Weights of a small transformer language model.
Size: 16 layers, width 160, 4 heads of 32 (1 for keys and values), MLP 640 SiLU, vocabulary 32000, 9.22M parameters.
Architecture: LayerNorm before each block, rotary positions, no biases in attention or MLP, tied embeddings, attention and MLP in parallel.
Training: a variant of Adam for these matrices, 5937 steps.
MLP neurons of a small language model. Each row is named by its layer, matrix (up: input weights) and neuron, and shows model dimensions 96-159. Each number is 200 + 30 x the weight over its row's rms, rounded and kept within 0 to 999.
Before each neuron's rows, "fires on" lists the tokens most often at its 100 highest values on Wikipedia text that the model never trained on. A number after a token or word is its count.

fires on: " in" 17, " for" 16, " or" 11, " was" 8, " under" 6, " I" 5
L4.up364,229,160,227,219,191,127,189,207,203,121,212,198,192,207,198,210,218,161,181,229,249,185,204,261,175,226,185,207,209,230,213,177,314,190,191,235,158,190,181,194,205,202,189,255,265,285,226,208,187,214,195,167,189,156,199,188,239,205,161,216,240,188,200,196

fires on: " of" 28, " to" 22, "-" 9, ":" 6
L4.up461,217,152,122,168,195,215,197,195,208,185,218,162,221,196,189,187,183,220,189,237,207,174,195,213,184,222,178,169,166,189,199,143,177,165,180,173,170,223,205,249,172,222,148,184,149,192,223,202,198,211,187,184,187,191,219,255,194,179,232,217,237,163,202,209

fires on: " also" 30, " to" 23, "'" 10
L5.up637,186,122,162,182,208,185,237,189,206,227,234,150,186,218,194,184,250,148,256,201,249,251,251,219,163,219,171,204,209,174,181,181,183,202,188,182,180,215,152,216,233,180,277,268,221,151,188,231,153,192,231,210,220,234,177,242,184,201,186,183,217,187,201,207

fires on: "]" 28, " of" 28, " him" 16, " to" 10, ")," 4
L5.up557,200,167,183,160,191,223,245,180,177,284,268,159,187,139,195,193,233,227,195,199,196,208,214,190,186,163,248,200,155,196,159,211,157,200,165,187,240,212,196,181,208,206,204,156,179,141,218,247,179,208,173,229,195,258,172,245,171,202,213,174,238,211,160,213

fires on: " is" 31, ")," 17, "," 7, " 1957)" 4, "=" 4
L11.up230,212,235,272,144,228,210,231,186,181,184,300,179,185,117,232,212,190,186,207,223,188,234,230,225,157,220,217,191,192,191,160,228,156,195,216,166,237,219,187,216,183,160,194,151,171,162,180,227,247,188,200,237,170,200,201,203,177,196,169,237,191,285,189,155

fires on: ":" 27, " de" 10, " to" 9, " in" 8, " but" 5, " due" 4
L4.up242,185,197,157,197,235,263,193,198,242,214,183,197,209,199,259,210,187,196,206,198,206,259,204,253,189,166,141,203,198,183,166,204,229,134,187,222,219,229,239,174,220,162,190,193,149,165,178,205,202,227,226,155,173,171,176,205,197,257,144,218,176,172,189,178

fires on: " of" 21, "\"" 11, ")," 8, ")" 7, ")\"" 5
L12.up110,160,204,222,187,206,207,198,239,182,180,247,251,230,178,186,194,196,194,206,201,226,183,217,195,185,182,267,171,220,211,180,187,204,196,212,160,232,207,197,223,209,226,180,155,212,230,224,189,163,154,194,203,203,204,207,200,253,167,215,194,251,183,200,184

fires on: " to" 40, " also" 13, ":" 9, "-" 5, " of" 5
L5.up5,133,194,121,184,211,235,170,206,258,207,200,174,165,162,211,198,179,143,145,221,197,219,252,192,156,255,141,223,185,185,197,217,196,153,217,174,229,224,184,194,175,211,197,164,157,160,193,214,186,181,184,210,184,226,199,233,228,169,155,217,196,210,194,177

fires on: " |" 37, " been" 12, " also" 12, "====" 11, " as" 8, "==" 4
L4.up383,226,237,191,196,221,172,196,220,182,177,199,179,178,232,157,235,182,137,213,232,214,199,192,210,185,216,196,194,189,224,197,156,192,190,168,193,194,218,137,209,203,170,174,171,251,267,215,172,247,197,218,198,211,215,187,237,170,203,177,199,252,185,201,185

fires on: ":" 18, " to" 15, ")" 9, "\n" 6, "]" 6, " #" 5
L6.up205,193,184,194,229,202,234,198,173,228,251,201,196,144,217,159,199,213,185,192,198,182,174,196,177,165,230,187,144,237,174,222,220,153,204,215,174,235,210,192,208,206,260,229,219,201,199,191,220,144,163,194,213,241,191,208,208,217,184,183,151,163,122,229,216

fires on: " the" 20, " May" 15, " June" 11, "-" 10, " December" 8, " November" 8
L13.up383,180,165,209,190,215,195,155,178,195,174,195,208,177,187,186,176,191,228,177,192,203,206,193,227,288,172,233,236,219,171,208,163,146,223,275,204,202,225,195,202,217,202,209,167,177,140,213,233,223,192,230,163,190,161,195,249,173,210,203,217,147,192,181,175

fires on: " on" 20, " to" 14, " of" 11, " up" 6, " again" 6
L3.up467,187,199,179,234,201,201,188,167,230,168,236,172,179,169,167,193,191,178,222,202,184,194,260,174,211,182,176,227,193,140,262,175,258,160,224,234,211,235,191,138,181,227,166,277,141,184,173,180,188,247,210,243,166,259,187,231,250,189,190,127,165,195,245,233

fires on: ")" 43, "):" 9, ")," 9, " 1957)" 4
L12.up17,193,263,202,214,193,210,218,200,168,244,248,217,221,130,229,174,194,178,220,198,184,224,243,206,164,157,186,188,219,193,218,221,156,193,194,128,206,236,168,139,205,217,214,206,212,187,246,222,149,163,199,214,160,223,147,254,242,216,132,163,179,216,183,247

fires on: " of" 32, " election" 9, " past" 7, " Goals" 6, " him" 4
L5.up481,167,185,176,241,223,203,238,180,197,233,265,174,191,199,212,205,229,197,238,207,156,227,212,201,72,220,218,198,152,193,175,200,145,177,237,228,233,244,169,205,183,216,205,168,178,136,206,191,212,215,177,190,213,267,191,199,191,193,249,187,221,197,183,172

fires on: "s" 21, " as" 14, " by" 13, " for" 11, " of" 5
L6.up560,183,168,261,149,152,118,185,262,197,161,194,195,199,212,199,234,169,204,176,230,194,207,192,237,214,234,169,189,200,178,188,124,230,179,238,195,208,209,212,169,244,176,209,239,220,225,207,202,174,212,265,212,174,218,170,208,239,209,183,185,216,131,196,192

fires on: "N" 36, " |" 18, "-" 12, "|" 12, ";" 11, "{" 4
L7.up358,150,196,172,207,232,244,203,268,191,151,206,220,199,188,306,237,188,211,177,170,218,183,149,184,214,184,227,177,240,218,187,194,186,197,232,269,206,201,113,162,196,178,209,225,189,182,229,201,155,137,145,214,185,219,211,244,153,228,177,233,199,218,186,224

fires on: ")" 32, ")," 19, "." 6
L11.up266,164,237,203,239,216,178,201,204,209,288,242,169,175,166,245,173,216,229,194,192,188,229,194,160,157,225,191,203,229,139,219,215,142,207,174,171,244,231,174,150,161,244,233,203,191,178,188,233,176,159,218,208,184,263,174,280,242,214,169,151,221,177,200,265

fires on: ")" 38, ":" 11, "-" 6, " also" 5, " to" 5
L5.up568,186,159,193,187,218,219,183,175,219,218,225,192,163,199,207,198,222,200,195,180,133,244,231,176,119,251,98,158,222,87,235,197,191,166,206,172,206,215,211,196,181,220,230,169,186,174,160,219,221,188,192,268,207,178,204,217,232,191,198,171,197,162,177,215

fires on: " such" 41, " #" 13, "|---|---|---|" 10, " to" 7, " #1" 4
L11.up401,122,164,238,212,110,210,172,212,227,201,210,211,248,233,183,226,200,177,215,181,194,211,195,190,127,201,193,158,186,217,259,169,220,226,219,181,242,193,217,141,193,182,214,271,211,223,196,202,167,182,199,256,234,224,212,168,215,197,284,196,184,248,202,197

fires on: " of" 24, ":" 13, " office" 7, " UK" 5, " known" 4, "-" 4
L11.up242,167,180,180,185,190,210,234,256,257,194,196,219,192,225,217,203,212,228,215,247,230,247,238,196,142,237,247,197,195,253,211,222,172,218,225,150,188,205,234,177,208,169,185,136,186,210,248,169,196,193,205,234,248,234,189,222,171,217,236,300,251,190,164,189

fires on: " to" 36, ":" 8, " up" 8, " him" 5, "ed" 5, "-" 4
L3.up445,213,185,208,225,191,280,182,160,185,190,205,195,201,226,139,201,212,180,151,184,203,200,209,167,209,240,200,162,213,139,268,214,189,207,200,196,235,220,178,156,200,287,229,221,207,141,162,176,186,216,212,260,208,202,219,240,233,125,249,199,196,214,253,215

fires on: "." 44, " |" 19, "-" 17, "'" 4, "key" 4
L7.up271,166,177,173,194,266,199,198,253,207,127,200,167,228,202,215,189,206,204,178,232,247,208,209,211,221,171,150,165,204,173,169,168,177,233,245,216,162,186,196,200,218,170,200,254,189,188,247,177,169,147,202,239,208,183,273,251,206,238,207,201,210,213,203,232

fires on: "." 62, "'" 19, " |" 9
L7.up117,179,159,192,192,184,205,223,208,160,171,178,195,148,172,201,192,215,249,206,159,228,205,234,209,251,212,206,150,200,252,190,140,212,245,228,236,169,216,219,183,210,187,199,182,218,172,216,201,136,127,199,226,166,228,243,250,222,238,202,203,186,187,205,242

fires on: " to" 30, " did" 12, ":" 11, " with" 10, " of" 6, "s" 4
L4.up464,166,230,209,188,217,198,213,200,229,162,264,149,179,212,218,212,214,173,195,202,191,230,225,142,200,174,225,235,226,179,199,240,161,231,214,196,153,197,181,170,212,229,241,204,139,154,197,219,204,182,216,256,179,194,176,248,183,219,246,153,201,201,178,243

fires on: " of" 60, " to" 11, ":" 8, "-" 5
L3.up378,153,241,173,179,174,212,184,208,237,200,199,175,178,169,223,218,180,207,223,192,166,201,245,146,128,261,135,202,162,190,202,219,160,234,204,176,209,201,252,228,162,198,202,171,194,183,143,147,199,237,230,257,241,240,208,233,182,165,258,219,181,274,213,199

fires on: "," 55, " was" 18, " is" 9, " (" 9, " be" 9
L3.up91,245,225,209,165,215,245,275,186,201,246,206,187,160,167,181,201,196,193,195,181,213,240,250,191,156,156,194,207,175,187,208,206,213,239,187,219,147,215,159,145,235,224,208,238,210,205,172,206,196,158,128,198,226,225,217,230,204,178,245,189,208,196,179,191

fires on: " St" 30, " of" 9, " −" 8, "{" 5, ":" 4
L9.up184,248,250,181,201,208,227,188,177,146,236,237,169,209,193,197,201,188,213,220,183,198,171,177,172,177,160,185,178,196,138,210,215,186,270,214,215,251,294,214,157,186,247,251,235,198,151,172,169,185,181,190,190,215,230,172,236,245,201,202,125,143,230,235,218

fires on: " of" 20, " State" 11, ":" 11, "-" 8, " born" 8
L6.up178,200,286,181,201,215,236,232,207,175,254,207,183,209,192,210,233,194,193,233,199,167,182,222,157,118,185,161,192,202,239,202,221,127,214,193,214,159,251,191,229,190,216,213,182,168,174,227,207,182,174,221,181,197,270,178,233,226,210,210,193,198,259,167,198

fires on: "|" 53, " |" 31, " the" 7, ";" 4
L11.up565,164,165,200,194,248,263,220,232,208,196,203,143,162,110,240,190,167,265,207,236,208,255,182,212,260,199,219,199,208,229,216,179,149,192,268,195,170,222,167,154,203,208,162,199,190,197,203,179,135,217,149,191,180,200,203,235,252,231,210,169,167,251,222,186

fires on: " 1" 19, "{" 15, " first" 15, " to" 9, " were" 6
L7.up14,174,142,241,214,189,179,178,225,203,194,171,196,206,227,184,217,196,162,183,176,290,200,230,168,196,163,173,227,217,204,198,211,225,183,248,221,234,203,235,202,208,176,222,206,248,153,90,185,179,174,229,185,270,180,152,216,191,204,284,224,206,273,233,211

fires on: " /" 21, ")," 9, " mi" 8, ":" 6, "r" 6
L5.up36,184,182,268,249,205,136,235,270,161,199,229,123,181,179,189,195,210,215,181,180,185,193,215,152,221,170,131,243,193,216,147,192,195,207,204,285,145,164,202,183,198,188,216,161,211,163,207,218,194,217,176,178,199,258,166,210,190,250,217,175,199,197,171,200

fires on: " of" 40, ":" 13, " to" 13, "ed" 7, "’" 6, "'" 6
L6.up214,117,197,179,236,169,183,213,189,191,156,250,186,219,238,169,184,202,200,253,213,202,178,208,155,140,185,235,211,180,154,268,166,174,158,177,218,169,257,193,160,169,195,179,216,192,175,221,201,198,281,181,202,184,252,205,234,250,169,227,151,206,127,222,260

fires on: " is" 42, " Los" 8, " he" 6
L11.up511,155,233,206,178,223,248,215,181,138,203,266,177,201,171,164,201,183,200,184,185,191,190,214,185,108,239,226,212,176,162,162,231,154,222,221,166,191,223,188,238,195,224,207,154,192,130,153,225,243,232,183,230,185,176,226,254,167,229,140,199,196,271,180,212

fires on: "\"" 43, ")" 26, " to" 14
L12.up552,140,235,217,200,225,238,215,207,184,225,188,171,207,180,168,187,209,200,203,261,204,196,214,167,165,185,232,211,163,181,196,201,224,206,205,223,209,217,189,140,188,247,188,148,216,204,263,193,150,210,180,216,188,253,194,226,257,132,222,163,238,163,246,198

fires on: " there" 16, " of" 12, ":" 8, " he" 8, " also" 7
L4.up159,200,188,168,195,225,256,218,185,207,260,210,213,238,206,219,209,194,217,195,226,244,207,218,238,170,177,230,210,162,236,174,221,239,205,244,195,187,238,175,190,188,194,153,75,204,183,214,209,243,202,172,230,247,206,174,195,163,246,296,230,205,233,172,201

fires on: " also" 26, " of" 21, " as" 9, "'" 6, " medal" 6, "==" 5
L5.up397,162,183,158,150,222,223,193,219,253,242,201,184,200,229,207,216,197,253,198,225,238,224,271,174,104,180,309,203,162,199,175,190,202,193,214,178,209,201,188,190,196,179,144,147,220,179,179,196,186,243,196,229,227,242,194,200,144,202,246,206,221,175,188,189

fires on: " 1" 57, " Length" 10, ":" 5
L7.up112,154,195,232,200,274,158,206,197,176,194,168,155,168,146,173,201,181,194,257,168,235,207,215,166,188,188,130,226,190,170,192,183,218,190,201,261,184,204,179,181,203,155,200,202,225,194,163,210,186,214,178,180,190,211,141,207,191,231,288,198,222,242,248,221

fires on: " =" 22, " of" 17, " as" 16, "\n" 7, " Release" 5, " |" 4
L3.up524,178,186,210,168,145,149,174,199,207,178,202,213,212,252,151,203,173,162,232,240,191,185,220,200,208,216,248,204,215,162,250,164,222,149,161,229,211,216,192,185,211,149,187,280,232,212,182,175,193,228,240,176,191,240,183,201,247,182,202,183,200,179,259,171

fires on: " |" 35, " ISBN" 13, " with" 6, " they" 6, " moved" 6, " of" 4
L4.up30,169,251,172,177,227,191,221,176,189,174,290,149,179,191,168,159,207,234,227,181,211,177,205,174,209,154,240,241,191,163,223,222,215,231,209,200,163,193,183,189,186,175,199,204,166,175,224,172,220,198,203,179,158,226,196,200,153,199,174,163,209,187,185,186

fires on: "ing" 18, " of" 15, " were" 8, " to" 7, " is" 7
L5.up296,149,165,155,167,192,184,253,191,243,222,189,180,153,176,154,148,228,224,207,226,254,208,267,206,148,199,203,217,197,227,245,186,217,225,204,216,191,168,193,234,230,166,209,270,233,204,186,192,169,121,208,217,207,187,206,215,149,195,199,198,211,188,168,160

fires on: " of" 35, " or" 10, ")" 7, "’" 5, "'" 4
L4.up623,201,161,186,158,198,232,202,231,248,236,185,233,202,215,190,258,199,206,209,223,234,217,239,220,139,211,244,189,201,212,180,169,194,183,222,199,196,218,226,212,185,189,162,123,215,183,179,221,171,226,196,262,231,233,220,218,195,175,261,219,262,179,182,166

fires on: " the" 43, " and" 20, "-" 9, " •" 7, ":" 5
L13.up343,164,156,161,190,190,218,224,210,220,183,227,201,190,200,238,186,206,190,133,223,183,225,207,222,226,185,238,227,228,196,206,139,172,221,220,213,257,176,226,206,248,216,244,197,147,208,243,184,235,164,256,187,173,209,173,240,184,212,200,241,172,179,185,134

fires on: "-" 26, " of" 12, " Saint" 11, ":" 7, " also" 5
L5.up314,131,239,182,179,213,217,199,197,203,191,225,217,172,213,206,191,190,209,239,210,136,201,192,188,161,237,115,198,184,211,213,223,108,220,188,169,182,245,196,211,219,179,200,238,178,206,182,186,217,158,219,228,201,283,194,238,196,209,258,191,197,190,193,214

fires on: "{" 33, " =" 28, "$" 7, "\n" 7, " again" 4
L3.up476,244,155,208,234,155,233,165,242,235,217,144,243,211,243,218,228,201,181,226,218,215,188,235,178,236,172,200,194,198,204,255,157,286,157,148,195,227,145,221,218,230,163,189,265,255,205,176,225,167,293,214,209,187,255,178,245,216,200,176,194,241,170,210,221

fires on: " \"" 41, " be" 17, " was" 8, " is" 6, " for" 5
L4.up616,141,252,170,136,175,194,235,251,204,198,215,143,170,143,154,234,193,246,126,191,261,225,192,145,189,235,193,242,202,168,187,169,171,197,214,254,161,196,167,188,179,238,208,189,194,159,215,176,201,186,194,245,197,223,206,218,185,222,202,201,242,218,189,204

fires on: "\n" 29, " ft" 12, " History" 5, " Architectural" 4, " of" 4, "History" 4
L4.up154,200,202,210,166,192,166,170,240,194,189,204,220,192,230,181,218,215,149,194,204,247,225,199,254,177,189,255,201,225,188,219,174,166,196,155,227,163,197,171,174,217,140,205,244,243,176,217,195,187,216,248,173,198,245,177,190,207,275,195,173,210,109,194,194

fires on: ":" 22, " by" 15, " of" 13, "ly" 13, " Preced" 8, "ed" 4
L9.up133,199,268,158,181,236,266,201,145,209,216,222,197,217,200,173,193,192,225,229,173,210,179,209,173,205,204,206,185,173,189,210,201,231,212,205,187,174,261,219,179,187,213,192,254,179,169,201,218,201,245,183,172,227,211,198,248,206,198,232,144,142,201,238,247

fires on: " as" 34, " also" 16, " of" 5, " time" 5, "See" 4
L3.up341,201,173,218,189,178,123,201,214,195,194,217,181,170,187,151,178,226,185,168,215,186,164,187,218,183,159,193,185,213,144,208,174,186,193,142,221,216,167,191,189,215,178,150,273,302,246,197,138,179,212,214,156,190,208,227,187,224,170,192,208,211,133,222,174

fires on: " of" 60, ":" 24, " to" 15
L3.up549,193,209,209,100,214,214,196,215,172,201,186,246,205,198,263,204,199,213,210,204,183,178,226,159,161,268,154,181,203,158,197,201,151,216,201,173,179,246,202,209,188,157,200,130,211,168,184,155,216,208,185,184,228,270,236,230,203,177,227,194,186,153,207,214

fires on: ":" 20, " to" 16, " also" 12, "'" 10, " as" 9, " may" 7
L4.up200,136,188,157,159,235,230,147,198,254,219,116,174,162,196,215,214,166,166,166,200,229,241,204,153,222,186,135,208,195,171,191,213,206,164,158,219,219,176,218,167,194,226,175,208,178,208,166,165,202,177,220,165,198,169,163,232,220,222,194,221,203,158,201,225

fires on: " is" 36, " was" 13, "," 12, "As" 6, " When" 5, "While" 4
L9.up145,229,166,224,170,170,194,218,225,174,231,181,158,110,142,205,240,212,226,167,188,202,250,278,252,199,160,192,188,178,185,203,215,204,208,244,171,148,249,207,211,225,194,200,206,163,190,206,219,221,160,176,207,190,221,235,191,214,264,233,208,223,162,168,225

fires on: " $" 30, " office" 12, " is" 9, " Length" 8, " $1" 6, " £1" 4
L7.up50,163,215,190,194,249,197,185,242,185,144,210,190,219,224,184,221,246,175,213,210,238,270,249,245,126,201,237,221,219,213,270,164,217,199,216,174,144,217,189,135,164,189,187,198,223,187,207,191,234,186,216,184,197,194,177,185,302,232,181,262,216,157,173,198

fires on: " as" 59, " including" 15, " to" 4, " with" 4
L3.up59,222,183,183,168,207,219,242,217,223,245,176,212,242,222,292,231,209,210,144,219,199,226,214,213,177,203,194,195,157,204,154,219,121,166,212,149,220,206,184,180,221,198,197,126,182,203,216,218,244,218,160,295,193,204,195,176,164,206,213,244,206,184,201,214

fires on: " of" 18, " same" 11, " him" 10, " how" 7, ":" 5
L4.up119,169,212,198,176,216,190,251,221,174,250,219,162,193,138,203,205,203,230,256,202,199,227,221,214,166,224,187,214,183,247,146,187,130,189,214,240,194,232,166,201,213,174,208,218,173,110,243,239,207,162,219,187,188,238,149,209,150,270,233,212,159,213,142,170

fires on: " for" 19, " to" 16, " of" 9, " was" 8
L4.up474,215,230,159,159,174,173,242,183,176,158,157,193,204,192,195,156,196,199,176,223,271,155,191,212,197,213,238,194,208,162,164,201,165,243,256,256,171,184,190,218,220,201,235,238,175,147,215,204,204,180,167,239,212,196,194,189,209,177,203,170,259,224,179,133

fires on: " a" 20, " was" 11, " is" 8, " became" 8, " an" 4, "ić" 4
L12.up67,190,176,241,190,174,249,263,213,182,199,220,190,121,219,194,185,174,205,152,232,233,166,234,219,209,183,209,147,179,162,166,228,220,215,180,213,146,239,221,173,183,177,208,192,242,171,174,211,186,189,184,229,198,223,214,201,203,231,214,204,200,222,204,155

fires on: " \"" 33, " that" 11, " novel" 6, " edition" 6
L9.up91,140,173,265,172,196,205,208,222,196,193,209,238,250,184,178,216,183,260,195,184,216,242,189,248,192,177,205,194,209,166,180,154,177,213,205,192,164,187,210,161,228,198,195,120,216,228,193,214,169,236,196,253,198,186,234,196,207,119,194,227,286,187,190,174

fires on: " to" 31, " would" 10, " 1-1" 7, " £1" 4, " 1-0" 4, " led" 4
L3.up355,208,245,181,229,217,233,199,199,168,224,207,201,156,228,248,171,222,195,182,201,164,212,240,214,218,260,166,199,191,218,210,234,223,224,213,200,211,165,188,195,158,284,270,117,187,158,246,216,179,208,160,261,219,185,207,229,202,186,160,167,208,137,232,211

fires on: " also" 30, " of" 15, " him" 6, " /" 5, " his" 5
L5.up122,193,167,200,194,231,197,210,214,212,247,197,211,175,148,207,208,203,283,168,212,216,192,238,194,90,169,239,217,169,154,179,169,213,189,215,199,250,197,176,190,184,187,159,181,246,138,199,199,192,215,188,150,202,277,182,196,170,218,214,213,241,180,191,173

fires on: " of" 19, "n" 10, " from" 9, "emp" 7, ":" 6
L5.up257,204,203,111,195,200,230,182,168,217,180,193,261,188,164,246,210,186,147,150,216,226,256,249,217,167,203,99,217,196,195,164,221,208,208,217,160,239,227,224,227,177,167,185,147,132,148,195,208,249,225,213,176,205,160,199,228,168,206,173,213,164,228,197,193

fires on: " to" 46, " as" 16, " would" 10, ":" 9, " years" 8
L3.up558,217,197,167,140,234,216,197,228,166,183,217,168,227,246,207,194,206,225,192,200,201,220,160,199,201,262,182,195,226,203,192,189,185,148,207,157,213,251,157,170,187,214,255,93,139,162,201,203,242,216,184,219,165,209,239,226,202,195,161,232,233,152,190,181

fires on: "]" 32, "," 20, " almost" 6, " =" 5
L3.up248,256,164,185,176,190,221,205,204,206,206,213,221,199,200,287,211,196,215,235,200,219,202,259,178,185,202,233,212,212,150,184,190,189,198,233,147,199,193,208,196,187,239,194,186,196,127,237,221,221,216,195,234,223,202,260,172,183,180,226,159,170,197,114,170

fires on: "," 40, " that" 16, " which" 9
L13.up520,190,211,246,221,173,164,200,184,228,169,154,198,192,199,197,202,214,184,248,222,215,224,230,171,185,140,169,202,167,211,220,201,236,241,271,186,228,186,182,227,196,220,247,187,271,212,172,191,174,180,186,205,164,219,219,230,172,229,176,228,161,146,167,240

fires on: "{" 19, "-" 12, " also" 10, "d" 10, "ly" 8, "ed" 8
L5.up556,169,188,120,198,193,245,200,188,215,241,171,164,183,188,190,175,203,210,242,192,187,179,244,162,154,211,117,203,199,219,195,181,136,178,176,160,217,247,207,199,223,143,223,227,192,128,177,204,115,208,202,165,194,273,186,247,173,193,176,202,171,228,211,227

fires on: "/" 24, " 1" 18, "\n" 12, " Length" 8, " of" 7, " 0" 6
L7.up136,228,194,233,226,232,144,189,215,231,223,146,164,213,214,259,196,225,212,188,250,169,185,235,191,255,190,211,216,210,181,207,189,243,164,150,236,164,168,192,183,235,172,187,257,260,237,164,187,181,214,191,157,177,239,193,141,283,200,208,192,206,123,218,200

fires on: " ===" 12, ":" 10, " of" 10, " on" 8, " with" 8, "===" 5
L6.up80,200,242,173,239,237,169,222,186,176,182,219,152,192,189,133,205,159,216,198,173,227,208,211,247,197,214,231,225,191,185,197,160,220,228,205,199,144,140,152,250,179,245,207,223,192,169,223,224,223,168,201,182,217,167,170,175,149,213,167,166,168,193,164,195

fires on: " /" 23, " him" 21, "-" 17, " her" 8, " to" 5, " his" 5
L5.up416,200,185,162,189,208,214,224,208,198,232,241,112,185,184,195,190,239,209,212,191,187,216,219,203,172,206,215,227,205,211,158,200,149,198,170,239,206,242,166,239,231,177,244,207,228,142,198,238,156,199,217,215,168,275,165,198,174,179,225,212,242,199,172,182

fires on: " University" 20, " of" 13, ")," 7, ":" 6, "А" 6, " as" 5
L7.up39,231,188,216,154,217,198,215,192,189,217,265,170,165,148,191,225,196,233,143,234,164,186,211,220,225,135,227,191,173,157,127,191,184,189,215,195,209,239,197,195,176,163,197,119,198,140,193,215,218,238,156,236,154,222,186,224,106,183,215,184,252,189,159,168

fires on: "s" 23, " of" 18, " married" 12, " is" 7, ":" 7, "-" 4
L6.up501,196,236,172,188,200,302,204,210,197,233,242,202,182,197,240,197,190,196,187,247,187,187,223,115,175,231,165,215,155,194,204,244,143,183,226,183,213,257,197,192,155,244,207,177,170,176,215,225,217,235,177,250,207,222,186,277,177,183,245,192,205,245,212,238

fires on: "," 25, "." 16, " was" 8, " and" 6, " however" 5
L13.up522,182,157,246,244,224,169,218,193,239,233,166,215,195,208,175,202,190,217,187,199,224,197,260,155,184,179,173,305,163,215,176,190,160,208,268,180,205,205,194,221,196,221,245,191,270,168,218,180,204,216,232,210,175,228,217,183,196,206,251,219,128,169,214,192

fires on: " \"" 74, " that" 8, "{" 5
L9.up199,154,209,238,180,175,206,214,243,182,226,173,177,188,201,173,208,180,228,206,236,229,237,209,202,201,153,209,189,227,218,198,182,173,170,208,198,220,225,164,111,216,193,266,141,210,184,221,188,144,215,205,245,208,220,183,253,251,154,227,164,247,175,266,205

fires on: "," 19, "-" 16, " for" 15, " by" 14, ":" 6, " of" 5
L3.up403,229,201,176,176,120,164,262,220,209,207,203,179,206,194,202,181,204,213,213,224,199,177,186,230,230,184,232,212,198,201,142,198,192,237,160,224,175,178,180,141,276,186,254,224,173,206,213,245,139,206,170,229,249,154,179,222,199,177,210,170,205,203,205,197

fires on: " to" 31, "'" 15, " role" 8, " would" 6, " of" 5, " then" 5
L3.up254,175,196,196,230,188,249,221,164,216,190,195,184,192,187,141,155,200,190,256,188,227,180,260,150,203,221,168,173,189,191,244,176,299,168,199,239,238,177,204,174,177,225,194,205,225,212,192,250,190,185,166,235,189,194,229,247,246,189,206,194,199,205,237,231

fires on: "ed" 17, ":" 14, " \"" 14, " of" 8, " =" 7, " as" 6
L9.up532,145,160,243,229,140,175,212,194,146,242,194,169,191,200,161,193,233,177,175,223,204,203,201,179,287,189,239,179,189,237,171,208,164,205,208,192,232,182,180,174,189,172,268,166,195,198,205,145,179,220,123,214,236,208,170,207,181,209,239,174,254,216,237,182

fires on: " \"" 29, "==" 23, ":" 8, "'" 7, "’" 4, " of" 4
L7.up547,202,143,197,181,213,217,196,209,223,202,219,212,200,164,259,225,208,203,183,269,232,245,208,232,145,161,269,206,171,225,164,206,183,161,240,182,216,244,196,217,174,143,191,115,158,167,211,199,202,202,188,237,170,182,205,212,150,180,273,239,274,192,175,166

fires on: " of" 22, ":" 16, " *" 13, "\n" 9, " this" 7, "=" 5
L9.up491,233,264,213,217,195,159,215,189,196,257,241,187,210,210,256,194,187,241,243,211,147,169,193,181,180,177,221,145,209,198,209,197,149,196,231,205,204,227,228,158,192,232,226,225,170,177,153,184,170,175,191,185,243,246,166,183,223,214,220,97,190,156,251,244

fires on: " they" 27, " of" 26, " 20," 9, " as" 8
L7.up48,190,211,184,205,227,231,251,152,181,190,290,156,202,170,164,211,212,189,178,141,204,181,219,207,228,140,212,197,161,196,165,203,218,217,222,166,193,194,229,249,162,206,169,109,183,187,254,233,227,252,146,251,175,218,212,192,107,197,209,208,204,210,146,208

fires on: "-" 20, " in" 14, " Length" 9, " office" 7, "\n" 7, " and" 6
L7.up574,166,209,219,168,276,181,175,231,198,210,198,207,178,197,216,184,225,208,200,225,203,231,216,253,212,167,201,226,203,166,245,195,271,197,220,220,181,199,166,157,218,177,161,178,254,199,205,190,189,186,197,189,189,240,200,130,262,212,170,223,196,138,188,154

fires on: "," 52, " served" 16, " spent" 9
L13.up617,205,149,248,201,189,160,240,183,223,209,196,210,169,165,166,205,178,177,183,236,219,224,241,212,168,170,182,219,81,241,160,220,167,212,305,201,199,177,175,197,185,216,255,221,263,182,171,187,214,176,242,201,181,247,207,177,195,214,243,198,192,207,185,208

fires on: " as" 35, " for" 18, " in" 8, " to" 5, " |" 5
L4.up367,250,157,218,249,160,145,231,230,166,156,197,183,203,223,156,208,221,185,208,209,196,179,182,265,197,188,230,192,207,230,224,141,206,170,187,178,207,227,126,178,222,201,190,267,269,229,230,187,199,210,187,171,188,205,195,220,201,195,207,222,230,183,234,231